python train.py --d_model=768 --n_kv_head=12 --head_dim=64 --norm_eps=1e-05 --rope_fraction=0.25 --qk_norm=true --parallel_block=false --init="uniform" --init_std_o=0.00277 --init_std_up=0.0152 --lr_head=0.00717 --decay_fraction=0.906 --final_lr_fraction=0.02 --steps=4162 --dataset="wikipedia_en"
MLP neurons of a small language model. Each row is named by its layer, matrix (gate and up: input weights) and neuron, and shows model dimensions 656-719. Each number is 200 + 40 x the weight over its row's rms, rounded and kept within 0 to 999. A neuron's up and down rows have the sign that makes its largest values positive.
After each neuron's rows, "fires after" lists the tokens most often just before its 100 highest values on Wikipedia text that the model never trained on.

L7.gate288,242,171,176,175,217,164,232,152,220,164,223,234,216,184,201,211,221,245,162,147,163,183,232,185,213,187,191,144,226,169,151,203,178,57,253,171,147,203,240,175,233,189,261,179,191,202,252,226,236,210,228,158,210,136,193,197,131,208,165,197,208,159,246,249
L7.up288,208,230,254,185,198,231,205,254,223,116,214,182,164,248,246,182,194,168,165,193,187,152,235,208,251,113,223,179,249,131,142,235,205,284,181,193,210,161,243,194,182,222,293,198,304,143,161,236,271,147,162,121,245,180,240,178,117,244,213,233,285,257,300,188
fires after: " ", " |", "1", "4", "3", "7"

L5.gate189,230,195,140,215,187,136,280,177,156,234,153,175,270,239,193,196,111,229,191,190,214,157,227,174,178,241,253,215,237,192,262,217,204,152,187,191,213,193,207,210,242,307,227,172,236,292,180,231,254,211,171,223,199,255,147,223,253,185,100,199,276,262,215,193
L5.up189,196,244,227,242,205,256,146,170,235,178,223,191,196,212,218,173,187,186,265,228,161,174,220,164,167,249,258,239,187,212,197,210,175,173,234,205,192,183,140,211,262,240,264,187,224,273,170,209,209,119,219,252,238,137,215,253,170,192,131,186,228,133,206,206
fires after: "4", "3", "\n", "8", "6"

L7.gate234,147,284,148,206,205,204,144,250,165,222,234,177,291,209,284,214,173,248,202,229,172,180,180,176,243,165,184,208,164,139,220,191,175,154,210,195,242,197,199,201,153,298,249,207,237,225,271,301,205,230,219,219,176,201,221,182,239,86,141,184,257,189,252,213
L7.up234,230,201,229,266,209,230,237,135,184,200,202,237,199,251,301,219,141,148,273,143,122,183,175,139,243,203,225,162,187,186,195,148,194,187,181,195,112,166,192,222,207,167,124,160,286,160,149,148,141,225,214,242,246,114,268,156,209,236,205,154,161,241,177,235
fires after: " ", " $", " £", " a", "2", " LA"

L10.gate1363,290,202,157,207,187,230,190,167,225,161,197,207,203,109,217,179,170,187,202,274,218,103,158,242,188,227,301,238,231,268,263,208,244,230,230,237,188,207,191,243,243,242,152,235,225,125,223,219,84,230,230,203,95,174,248,186,169,240,219,203,216,178,182,184
L10.up1363,243,244,269,189,247,156,255,270,72,210,205,207,248,119,156,175,167,220,240,158,193,147,226,252,209,243,227,160,267,156,203,185,270,198,84,159,178,209,170,174,152,222,173,202,242,119,220,188,150,220,224,209,171,198,251,265,167,216,228,238,179,206,109,209
fires after: "1", "9", "0"

L2.gate811,136,192,233,163,246,162,214,197,173,194,184,98,223,263,209,170,213,200,245,135,156,231,187,134,240,201,188,216,277,264,224,193,194,91,256,183,199,213,204,199,210,285,224,147,230,222,161,229,188,205,311,327,141,213,152,146,221,198,119,200,176,244,280,216
L2.up811,185,203,141,138,146,207,173,160,240,221,159,226,148,187,224,162,212,261,210,191,215,222,218,242,209,173,184,168,235,203,184,170,177,94,153,228,216,193,205,197,299,190,169,223,209,143,186,186,267,234,256,230,163,114,195,195,150,194,167,221,217,215,294,142
fires after: " the", " The", " a", "The", " first"

L5.gate1514,206,134,173,190,167,147,197,216,222,220,191,200,194,181,197,239,238,187,218,197,178,221,216,228,192,189,213,241,232,151,183,261,261,138,338,178,233,244,247,206,196,189,198,204,159,182,172,193,204,244,175,213,170,215,177,252,184,169,140,142,269,144,184,176
L5.up1514,289,109,184,195,241,215,112,215,188,178,188,177,253,199,240,106,192,115,239,260,217,200,197,252,294,248,197,236,256,154,118,159,170,229,161,208,249,216,233,214,173,240,252,198,174,270,162,216,133,251,191,193,220,196,205,167,169,169,178,210,183,210,234,228
fires after: ".", "2", "5", "1", "4", "8"

L10.gate628,195,136,227,193,158,191,238,216,192,182,203,161,263,272,178,167,206,183,175,179,160,181,148,196,223,308,171,153,161,201,228,218,154,213,232,212,263,175,217,199,179,191,190,171,298,229,124,231,167,181,184,205,205,227,268,200,204,124,127,197,151,236,197,235
L10.up628,213,227,217,197,208,172,187,199,192,164,208,239,114,149,118,136,202,194,197,259,227,182,222,222,199,187,179,190,112,211,224,189,159,257,233,142,160,220,206,219,167,284,155,191,122,168,226,143,179,228,137,203,141,188,178,161,188,293,219,181,195,254,223,211
fires after: " "

L7.gate1003,241,247,169,171,169,218,228,189,163,208,199,196,189,210,246,134,221,134,204,236,152,232,243,263,205,239,253,268,212,198,251,214,178,295,201,249,214,257,124,154,213,225,159,237,200,155,228,233,167,239,308,244,202,224,200,151,169,234,178,242,169,149,113,165
L7.up1003,245,164,193,212,227,324,284,173,196,139,239,204,215,181,208,211,217,222,243,129,199,132,132,199,177,216,231,127,183,211,185,225,150,179,201,267,221,181,205,202,142,186,162,208,209,162,189,188,189,207,159,235,186,169,234,195,192,222,231,185,264,223,174,176
fires after: "0", "5", "4", "7", " a", "^{"

L7.gate220,214,161,154,188,231,198,240,219,195,194,243,295,167,120,239,205,202,176,285,184,167,275,148,228,250,260,243,232,219,170,218,220,265,158,120,195,186,146,220,201,153,132,236,239,234,180,230,145,252,220,224,191,168,201,242,218,230,217,96,308,204,167,222,246
L7.up220,273,182,214,239,125,184,148,244,170,196,183,136,232,158,136,162,166,208,291,188,149,225,242,116,168,234,194,147,282,167,275,127,192,219,244,192,173,267,141,221,155,222,176,149,166,180,215,217,214,176,214,163,235,132,204,216,171,151,297,211,225,193,214,153
fires after: "1", "2", "3", ",", "5", " "

L7.gate249,206,204,246,196,219,139,165,212,301,193,222,199,188,208,232,158,140,199,245,205,234,239,174,189,82,242,165,186,187,184,261,143,174,211,201,125,242,162,219,212,224,208,186,160,249,217,252,165,192,206,258,178,153,148,185,277,222,252,195,183,167,177,205,208
L7.up249,140,262,185,229,210,170,191,261,206,167,241,212,132,202,176,254,192,203,155,214,216,242,168,215,193,221,143,160,197,191,172,241,179,180,156,157,173,231,229,211,137,225,177,157,192,171,221,122,225,219,162,207,129,197,223,209,182,206,141,220,234,160,178,242
fires after: " the", " The", " ", ".", " −"

L5.gate1121,173,171,154,166,171,205,221,241,269,228,242,218,291,245,219,188,215,227,251,215,231,216,169,246,317,213,248,162,238,200,138,127,220,146,148,215,185,181,154,158,247,263,232,211,232,253,210,171,314,227,216,205,262,183,242,186,189,250,145,189,189,179,158,151
L5.up1121,224,268,195,189,152,146,277,233,197,195,243,237,184,225,195,222,171,266,167,315,167,162,180,204,177,230,175,223,279,228,185,244,221,205,221,119,235,152,140,198,248,149,233,143,167,189,160,169,199,156,229,163,71,127,165,164,185,157,238,200,181,288,129,236
fires after: "0", "8", "1", "6", "5", "3"

L2.gate1134,252,226,200,297,147,205,202,172,132,284,202,226,153,198,238,186,283,161,235,217,166,226,212,205,211,212,173,189,155,138,173,238,200,300,156,213,224,196,221,194,171,173,207,148,301,217,109,206,221,174,246,229,229,210,199,192,264,188,204,126,285,145,248,245
L2.up1134,169,224,248,267,244,240,197,199,236,244,256,223,177,200,238,231,267,159,110,158,183,236,214,206,223,179,176,188,164,110,205,180,303,181,162,193,184,183,215,225,132,197,205,191,283,210,168,201,211,277,168,193,181,192,201,184,162,187,151,129,238,192,196,232
fires after: " to", ".", ",", " he"

L7.gate1024,228,127,201,131,143,149,217,158,108,218,166,210,267,230,249,209,239,115,225,267,179,208,205,150,209,250,225,188,197,307,189,283,228,115,198,232,135,204,146,212,208,210,226,199,148,211,198,260,255,151,234,166,201,247,182,136,157,172,175,157,231,258,204,194
L7.up1024,194,285,199,142,225,185,226,207,130,273,94,233,200,247,144,192,156,260,213,108,152,199,286,182,141,284,175,233,159,194,136,199,190,269,113,209,223,235,206,224,177,218,239,256,205,162,211,168,202,134,237,211,210,154,198,256,193,262,181,163,172,211,203,202
fires after: ".", " ", " with"

L5.gate719,167,261,186,209,228,224,197,196,239,180,217,254,239,159,157,166,225,165,180,166,184,210,217,125,207,217,206,217,145,101,182,252,228,270,230,181,151,161,191,215,230,193,150,134,273,228,168,225,235,209,237,242,209,176,167,219,222,216,202,223,248,230,194,210
L5.up719,230,184,275,215,213,268,209,138,204,161,227,227,194,180,250,142,254,244,247,187,217,194,234,202,174,180,167,208,261,155,209,184,186,260,91,131,176,150,252,157,159,189,180,202,170,155,185,145,201,196,170,174,255,255,128,134,294,201,190,151,232,168,248,181
fires after: " the"

L5.gate927,248,140,188,144,199,168,274,217,253,211,252,186,198,219,253,187,165,235,204,149,254,193,220,213,159,320,236,285,200,182,164,191,142,172,208,199,153,185,211,212,158,174,197,203,257,241,171,154,224,221,198,288,153,185,222,231,197,235,255,211,184,267,266,195
L5.up927,172,146,153,223,184,164,186,224,260,157,228,167,178,251,248,211,154,210,262,175,216,243,239,245,232,188,188,195,238,210,153,238,182,236,186,187,210,188,204,232,219,126,180,197,186,166,209,208,168,257,122,214,227,182,240,192,173,269,272,247,197,212,219,237
fires after: "–", " ", "-"

L2.gate1421,210,170,219,199,184,228,148,213,214,239,216,192,206,223,232,180,203,200,284,185,171,307,189,187,168,86,162,192,205,188,224,224,246,205,221,174,217,205,153,224,161,241,222,212,240,220,180,212,222,244,208,204,183,204,211,183,241,212,138,217,166,188,177,209
L2.up1421,227,215,187,223,172,195,218,186,214,196,203,253,115,181,215,225,222,267,190,141,246,185,181,200,163,183,159,234,139,193,239,207,199,199,261,245,202,162,143,203,161,158,250,225,268,220,186,163,210,245,236,146,237,186,222,202,262,282,122,176,311,152,208,196
fires after: " |", ";", "|", ".", ",", " vs"

L10.gate518,233,197,275,188,163,226,172,222,214,233,206,196,185,215,261,245,195,243,226,199,203,163,188,281,129,267,128,214,123,211,169,177,153,209,182,218,214,208,241,212,186,232,237,226,210,144,208,150,150,196,286,226,138,235,195,201,160,209,156,263,202,141,257,221
L10.up518,165,195,199,262,251,185,165,202,209,216,178,232,185,203,206,231,159,192,189,159,127,204,161,222,256,225,118,180,183,261,177,182,229,194,154,160,166,152,180,251,248,173,182,157,170,165,233,201,155,230,213,231,254,187,201,206,205,186,175,186,208,230,212,209
fires after: " ", " |", ","

L5.gate54,223,188,174,118,125,228,162,176,196,194,220,244,248,247,210,185,180,225,257,248,183,216,158,200,250,143,214,183,155,234,232,125,194,258,218,168,244,159,141,185,221,200,233,192,201,241,168,218,229,274,198,235,219,196,139,164,249,156,177,192,205,194,267,248
L5.up54,213,194,175,192,221,259,159,161,224,235,247,179,234,182,230,167,246,284,126,209,194,228,270,191,259,126,218,215,126,145,174,212,177,192,176,244,225,231,205,193,109,185,225,235,304,218,203,176,197,287,243,197,144,245,230,176,248,234,271,210,152,192,186,186
fires after: " ", " |", ":", " on"

L5.gate496,206,223,139,120,264,186,192,207,218,199,144,196,218,194,167,255,182,121,226,160,149,261,203,219,147,179,217,230,202,213,174,158,186,216,203,176,111,253,186,229,226,193,158,177,231,207,209,246,190,233,143,141,230,178,192,226,163,228,222,123,300,214,256,243
L5.up496,225,289,296,144,193,254,240,209,210,117,222,158,184,229,206,231,194,195,234,227,234,243,203,183,264,204,260,291,170,165,199,206,259,203,139,190,158,136,148,144,187,270,215,160,234,230,222,201,235,219,254,209,134,212,259,200,196,256,236,194,207,161,158,132
fires after: "2", "7", "5", "4", "3"

L5.gate874,227,220,201,142,228,146,191,168,204,149,186,160,265,190,186,222,158,178,211,217,181,250,272,194,146,272,108,224,227,194,266,225,234,185,203,186,193,176,235,180,287,220,208,210,202,137,260,200,170,148,133,120,218,254,198,190,205,211,164,229,210,174,198,143
L5.up874,178,194,156,268,207,244,250,187,175,237,133,240,201,152,198,220,242,251,265,245,141,298,225,256,155,286,165,218,213,203,219,238,193,243,117,218,189,158,193,260,244,207,212,185,199,189,211,227,213,214,186,128,182,195,209,256,153,247,203,181,210,151,166,162
fires after: ".", ":", ","

L7.gate148,219,238,245,234,141,166,242,240,171,216,223,179,210,201,227,176,154,189,223,147,211,216,129,171,228,252,145,187,197,126,189,188,231,167,181,262,241,223,140,189,263,230,178,185,157,192,135,189,197,236,143,221,185,146,224,174,211,143,264,140,103,251,180,188
L7.up148,173,260,140,198,224,215,159,192,168,210,142,291,151,199,127,260,282,169,281,239,222,174,178,181,182,208,162,230,132,188,197,207,194,175,187,196,208,217,216,185,212,202,216,185,223,255,239,201,194,245,174,200,178,220,208,174,285,176,243,140,209,161,229,220
fires after: " ", ",", ".", "3", "4"

L5.gate299,231,170,250,232,257,199,262,200,224,170,211,245,176,134,277,176,198,230,213,274,167,109,206,223,188,155,153,168,240,236,271,191,246,164,246,226,206,195,232,233,261,207,196,245,187,196,179,253,195,206,181,233,163,216,199,233,120,261,262,219,175,224,211,218
L5.up299,236,193,181,214,135,198,152,202,187,272,198,226,243,106,176,234,148,176,246,208,219,200,221,209,171,196,184,231,195,284,166,186,207,265,154,143,93,203,221,202,141,226,183,133,211,197,196,224,208,191,198,222,238,243,171,160,244,230,231,226,160,303,324,249
fires after: "1", " ", " November"

L10.gate1400,166,189,201,191,175,227,194,152,255,180,150,190,254,208,164,167,135,243,207,244,204,174,175,168,279,196,225,162,220,206,168,135,191,277,128,185,202,225,162,136,219,157,173,219,181,187,195,205,241,251,214,163,145,271,234,213,231,244,176,153,144,171,246,190
L10.up1400,178,228,172,184,239,166,220,235,261,184,217,240,142,173,235,311,140,278,148,212,219,213,118,219,125,152,257,192,207,203,259,198,148,226,128,133,189,203,297,228,240,202,179,224,208,209,148,229,224,184,203,185,203,149,222,172,207,220,199,221,169,176,298,212
fires after: " ", "1", "3", "6", "2"

L5.gate198,222,159,243,95,228,208,261,224,89,231,131,163,219,149,236,181,182,169,203,259,177,221,171,269,174,210,243,249,136,132,240,136,168,196,206,164,172,180,226,164,219,228,248,199,271,227,234,223,149,231,222,224,226,165,194,168,274,178,209,200,234,193,221,225
L5.up198,256,162,191,216,225,209,197,192,197,246,218,141,231,241,159,212,199,262,163,240,153,192,179,161,178,182,174,237,72,195,215,181,187,195,220,122,166,142,176,82,168,194,236,175,180,286,234,195,197,169,214,188,159,286,197,232,256,199,254,116,191,160,207,235
fires after: "1", "9", " (", " ", "8", " |"

L2.gate987,226,201,212,195,264,187,209,143,188,234,198,172,217,235,224,227,177,160,208,202,213,189,242,192,201,202,137,84,140,190,202,139,198,51,182,266,257,186,244,253,226,178,238,188,167,193,111,134,195,139,187,340,151,153,246,261,214,152,208,195,152,207,243,198
L2.up987,222,200,134,221,251,281,235,130,184,144,204,209,168,224,228,159,206,234,184,260,143,217,221,205,239,168,155,51,166,273,283,159,218,20,213,188,171,203,192,188,246,190,201,195,165,185,133,170,174,199,203,253,220,183,203,192,152,125,185,233,193,202,246,147
fires after: " |", " "

L7.gate598,231,173,94,234,196,265,240,260,170,268,206,193,163,264,178,142,111,153,163,178,215,186,196,183,176,153,285,262,244,224,214,244,232,185,268,140,226,208,215,213,136,202,152,231,173,199,237,261,135,252,195,265,236,164,191,212,192,240,196,195,194,200,244,200
L7.up598,270,326,250,181,88,197,156,164,143,219,123,222,276,155,198,195,222,151,127,203,156,169,221,259,194,186,203,140,202,180,222,142,187,199,182,152,178,162,264,190,196,164,268,222,237,148,130,203,96,233,179,185,111,191,197,265,216,82,193,219,220,214,174,135
fires after: "1", "3", "8", "9", "7", "2"

L2.gate441,151,199,222,225,191,167,187,182,198,178,198,228,170,182,245,155,255,138,213,177,226,150,235,229,193,191,170,184,202,264,237,134,196,218,174,201,191,190,176,196,162,240,178,185,198,255,200,193,166,141,213,166,178,178,155,121,212,189,221,215,180,177,213,168
L2.up441,225,201,245,189,216,210,135,190,209,179,223,268,192,196,213,213,104,172,166,214,188,181,216,235,239,203,218,155,189,208,170,99,205,118,182,136,204,235,217,183,200,162,197,226,167,182,177,200,143,211,146,137,163,203,166,154,195,180,216,216,128,243,284,185
fires after: " the", "9", "1", " his", " their", "8"

L5.gate202,196,242,176,85,191,138,221,184,193,207,221,263,175,172,199,188,209,191,205,194,169,152,220,251,175,251,215,210,310,106,205,205,157,121,245,191,186,241,65,211,227,237,184,205,147,215,127,105,263,241,160,242,238,123,199,224,143,198,185,179,154,247,192,277
L5.up202,176,214,163,160,210,188,206,227,219,184,221,216,152,219,164,219,257,178,231,194,179,219,140,184,163,137,204,256,201,191,197,183,194,180,214,220,263,214,154,143,242,156,303,273,193,203,213,171,190,189,244,240,191,170,212,155,235,216,166,153,212,199,236,201
fires after: "0", "5", "8", "9", "6", "4"

L5.gate869,117,130,203,197,242,242,167,177,147,262,177,223,158,194,155,214,244,188,215,178,244,251,185,233,198,266,199,186,258,151,326,207,232,180,201,157,193,145,236,304,221,271,192,171,213,235,149,157,245,232,208,192,331,213,183,172,251,273,166,179,246,215,216,139
L5.up869,97,172,208,263,148,161,169,185,197,185,197,157,240,244,221,274,233,193,246,266,189,304,188,147,180,253,208,222,172,162,222,191,214,224,130,228,156,149,217,161,225,197,180,203,155,231,168,162,164,232,156,141,246,218,267,201,200,220,199,149,203,237,257,269
fires after: ".", " |", ","

L7.gate677,243,103,246,189,195,197,256,275,237,128,158,230,235,203,145,173,212,187,290,177,171,249,142,195,264,176,138,221,175,194,186,204,163,192,243,237,166,162,206,152,272,173,198,183,228,194,208,171,219,183,251,225,215,149,152,292,201,195,188,239,206,185,168,185
L7.up677,258,208,222,161,229,197,170,230,242,192,207,165,213,175,194,244,130,160,179,198,149,211,180,146,207,214,236,264,140,279,264,190,131,184,192,209,135,217,227,206,276,160,133,190,217,293,271,195,206,199,187,211,244,230,254,183,146,193,231,220,120,190,215,248
fires after: "7", "3", "2", "6", "4"

L7.gate351,267,176,164,226,169,134,235,173,213,218,186,195,254,116,211,202,215,199,227,176,262,224,112,211,233,204,130,218,214,161,145,227,123,178,171,230,146,166,196,198,196,159,292,156,281,262,181,156,235,217,144,242,187,207,183,200,226,237,189,189,217,161,170,130
L7.up351,220,128,185,181,198,238,166,215,135,200,226,155,198,180,185,146,180,156,268,140,140,211,194,213,209,211,226,155,255,182,202,190,197,253,198,275,194,222,179,200,247,178,181,164,193,284,156,118,199,194,174,191,287,212,215,228,203,156,181,186,235,121,181,186
fires after: "2", "1", "3", "6", "7"

L7.gate1035,164,169,194,160,212,244,189,217,159,172,183,204,174,196,179,203,240,193,242,175,257,212,170,126,244,180,239,235,194,294,148,283,135,205,247,214,230,170,179,253,188,133,112,198,190,229,199,273,163,238,195,226,228,180,195,217,180,184,162,179,210,180,182,168
L7.up1035,167,230,138,217,163,256,225,197,222,226,192,231,180,140,204,256,179,275,205,248,203,226,182,190,130,247,260,181,206,146,206,147,165,144,183,181,266,210,221,199,227,282,241,225,176,243,173,194,254,65,192,169,249,183,200,223,168,181,209,192,220,201,243,197
fires after: "1", "2", "0", "8", "9"

L2.gate872,203,143,260,176,224,188,241,162,173,164,129,212,269,210,140,159,219,228,232,251,142,158,262,228,166,160,236,177,179,83,217,202,170,235,218,235,174,216,208,222,185,161,224,224,124,245,158,193,161,190,226,217,199,161,210,326,190,159,154,226,258,174,226,198
L2.up872,180,238,186,196,196,196,235,82,239,188,108,216,187,161,237,122,162,214,266,199,186,195,185,197,188,234,240,208,207,121,266,151,184,238,212,226,226,204,194,190,154,258,145,241,147,215,212,293,194,263,163,209,222,161,241,218,80,191,70,175,106,109,139,204
fires after: "|", "-", "\n", ")\n", " |\n\n", " |"

L10.gate136,123,202,254,155,208,182,208,163,200,180,182,222,230,158,218,212,213,167,194,242,160,206,190,239,124,161,160,185,191,213,288,158,173,178,191,228,225,184,266,152,193,155,224,258,170,162,194,123,180,175,256,209,128,171,173,232,214,203,206,231,201,245,199,276
L10.up136,159,184,259,211,113,197,248,98,247,211,224,230,256,177,170,221,241,281,240,294,163,166,217,165,194,139,238,173,91,181,232,271,211,154,215,256,204,205,235,190,149,153,124,207,166,224,137,234,188,193,234,210,175,227,246,130,266,222,179,166,199,210,118,168
fires after: " |"

L5.gate531,225,153,222,230,191,236,232,234,205,171,129,199,202,270,185,212,222,138,181,285,211,277,179,176,244,191,178,245,138,202,212,160,190,253,241,113,152,118,247,263,259,187,155,176,256,151,249,213,231,264,184,218,141,228,233,179,181,149,245,253,146,207,192,178
L5.up531,221,133,222,177,175,229,159,263,183,222,148,221,154,206,183,127,209,153,180,226,225,169,206,236,171,220,187,193,147,134,239,74,220,236,219,239,190,240,226,253,125,185,153,192,191,176,92,229,192,193,191,208,182,233,226,167,172,243,160,153,167,165,243,192
fires after: ",", ".", " "

L7.gate195,174,162,186,203,200,106,212,206,167,219,166,191,201,201,248,81,110,217,249,254,179,216,293,198,187,270,239,162,191,238,137,157,185,133,257,146,202,215,147,255,241,220,169,190,174,241,221,209,211,208,155,209,217,187,183,252,161,167,158,287,200,202,164,180
L7.up195,198,94,144,137,193,195,190,224,294,269,204,239,212,185,163,282,221,194,178,231,183,185,206,127,203,91,258,178,247,189,267,225,262,170,160,193,231,169,235,161,152,116,222,258,234,213,174,218,226,240,210,239,169,236,187,148,243,213,356,211,180,160,240,180
fires after: "8", "6", "4", "5", "7", "2"

L2.gate609,202,183,197,197,151,203,168,206,262,231,219,211,216,175,197,200,224,169,175,168,162,216,225,236,209,198,264,96,160,250,154,127,157,116,210,188,195,170,196,240,212,206,223,196,192,218,228,200,226,289,226,233,224,147,159,170,165,194,169,171,209,206,216,207
L2.up609,258,219,226,178,201,236,180,131,264,207,247,203,208,178,209,213,194,272,242,180,211,197,195,213,209,128,139,121,217,197,213,150,246,139,215,229,198,257,203,234,213,210,162,210,106,241,199,190,169,202,211,215,235,193,226,186,170,217,291,274,211,198,259,167
fires after: " the", " of", " his", " a", " The", "=="

L2.gate1253,158,181,204,200,140,201,164,143,243,289,227,164,181,239,230,169,158,296,157,194,140,202,223,276,184,186,246,213,190,227,266,136,102,179,224,225,179,152,216,154,242,166,187,172,300,116,244,210,205,226,228,196,205,153,191,216,190,187,208,176,167,185,202,209
L2.up1253,175,206,215,139,159,216,186,198,213,243,244,197,204,198,167,170,274,216,255,236,244,167,176,181,245,163,181,146,235,167,250,179,249,94,277,239,252,204,264,129,245,170,242,199,290,195,229,181,225,252,204,315,205,187,248,250,161,263,197,212,186,166,195,170
fires after: "4", "2", "3", "5", "8", "6"

L2.gate1373,268,236,216,250,256,208,175,243,229,220,198,212,192,195,235,221,221,139,125,221,203,191,155,180,209,121,212,270,234,190,173,271,115,155,247,158,205,159,240,241,239,214,120,209,256,234,178,223,229,262,254,259,178,202,188,98,189,186,182,220,189,173,298,233
L2.up1373,170,173,258,264,183,228,229,247,148,151,147,226,155,209,191,196,325,256,116,155,266,163,181,261,151,193,163,173,212,171,263,206,157,182,181,173,138,236,156,205,259,268,199,187,233,154,225,248,239,207,173,288,193,205,184,123,251,239,147,234,195,186,250,222
fires after: " and", " the", " |", " but", " that", ","

L7.gate1440,205,140,229,237,157,227,188,136,286,218,184,187,203,189,187,248,202,285,211,189,187,201,229,239,201,238,182,214,157,277,127,135,167,180,222,189,198,171,188,174,206,170,241,125,256,88,167,138,186,173,220,208,176,116,153,197,172,220,183,182,133,141,168,165
L7.up1440,154,177,189,156,243,185,212,78,196,233,292,150,172,276,186,258,182,259,186,230,171,145,209,236,201,209,201,179,189,206,228,245,245,222,186,197,203,180,252,231,211,256,185,229,225,234,195,148,156,231,167,161,221,189,153,286,209,136,134,249,219,166,185,236
fires after: " ", " |", "1"

L5.gate1360,146,144,240,217,213,217,182,167,205,137,183,286,214,149,170,196,201,242,182,211,151,157,187,205,251,179,242,196,197,177,170,178,230,150,207,245,186,227,219,115,206,201,233,151,221,222,208,175,212,203,183,236,254,149,148,318,293,215,154,159,227,106,224,224
L5.up1360,194,221,223,144,153,231,130,136,239,164,232,270,219,168,124,178,185,242,181,298,274,172,224,227,167,148,204,144,282,195,185,151,171,267,173,153,151,222,188,203,209,261,203,194,194,213,224,190,288,183,206,152,212,218,141,188,318,188,228,202,153,176,214,231
fires after: "6", "8", "7", "5", "9", "3"

L2.gate322,222,159,196,185,202,216,180,191,190,182,169,239,241,186,232,139,124,236,120,200,115,218,202,225,158,230,128,172,216,312,200,213,196,165,135,255,237,253,232,189,163,234,231,217,240,148,228,243,191,222,225,288,135,225,214,180,225,183,146,168,178,268,219,253
L2.up322,250,251,193,154,189,159,208,211,206,245,193,226,147,178,182,231,174,204,276,207,267,284,216,167,235,158,264,230,253,217,168,186,196,172,225,194,152,159,153,186,199,164,160,194,132,198,191,156,219,217,153,203,163,212,231,207,290,178,187,249,190,185,113,231
fires after: " |", "|"

L5.gate1477,181,239,305,180,239,167,212,180,208,256,179,249,156,223,180,262,183,205,212,188,217,200,141,206,160,135,173,166,184,169,195,189,148,240,167,150,198,195,211,220,196,254,107,160,197,249,163,178,182,243,206,187,215,176,192,192,236,212,223,187,217,215,182,242
L5.up1477,157,182,214,293,236,192,157,137,183,159,159,239,215,195,181,291,221,187,184,192,200,163,157,167,158,169,61,220,251,177,259,125,235,200,168,191,159,227,199,224,260,214,132,162,177,163,163,165,249,215,269,322,239,180,204,99,207,190,252,130,165,207,226,142
fires after: ",", ".", " ===\n", " |", ":", ")"

L2.gate1357,209,219,152,195,196,163,201,246,124,196,167,188,192,197,143,182,201,158,250,148,243,160,221,214,192,232,213,182,155,163,173,158,143,166,204,235,194,236,241,149,220,207,216,217,275,150,148,200,178,184,216,202,149,142,158,198,205,237,263,157,177,168,132,220
L2.up1357,194,193,251,156,233,173,194,153,164,165,148,174,206,224,159,240,159,197,269,174,160,235,224,200,207,256,236,210,196,196,170,160,242,181,243,183,172,232,138,124,201,217,177,232,245,213,199,207,232,200,188,195,230,159,181,201,181,198,196,282,190,176,214,150
fires after: "1", "4", "6", "7", "5"

L10.gate724,221,181,209,183,154,197,174,208,172,153,202,258,217,236,200,159,214,270,254,212,268,328,163,113,157,196,233,199,196,215,275,156,187,175,245,209,224,229,253,91,231,234,224,248,193,142,208,157,131,247,165,151,220,246,217,225,193,212,219,187,185,215,147,240
L10.up724,251,206,228,216,199,210,145,233,257,185,245,212,163,129,188,154,197,249,214,208,259,180,142,173,97,196,140,223,167,162,226,200,79,129,192,204,203,105,202,177,197,195,199,153,188,183,268,262,264,252,195,217,230,197,113,249,198,217,215,201,192,206,221,244
fires after: " the", "-", " |", " and", ",", "0"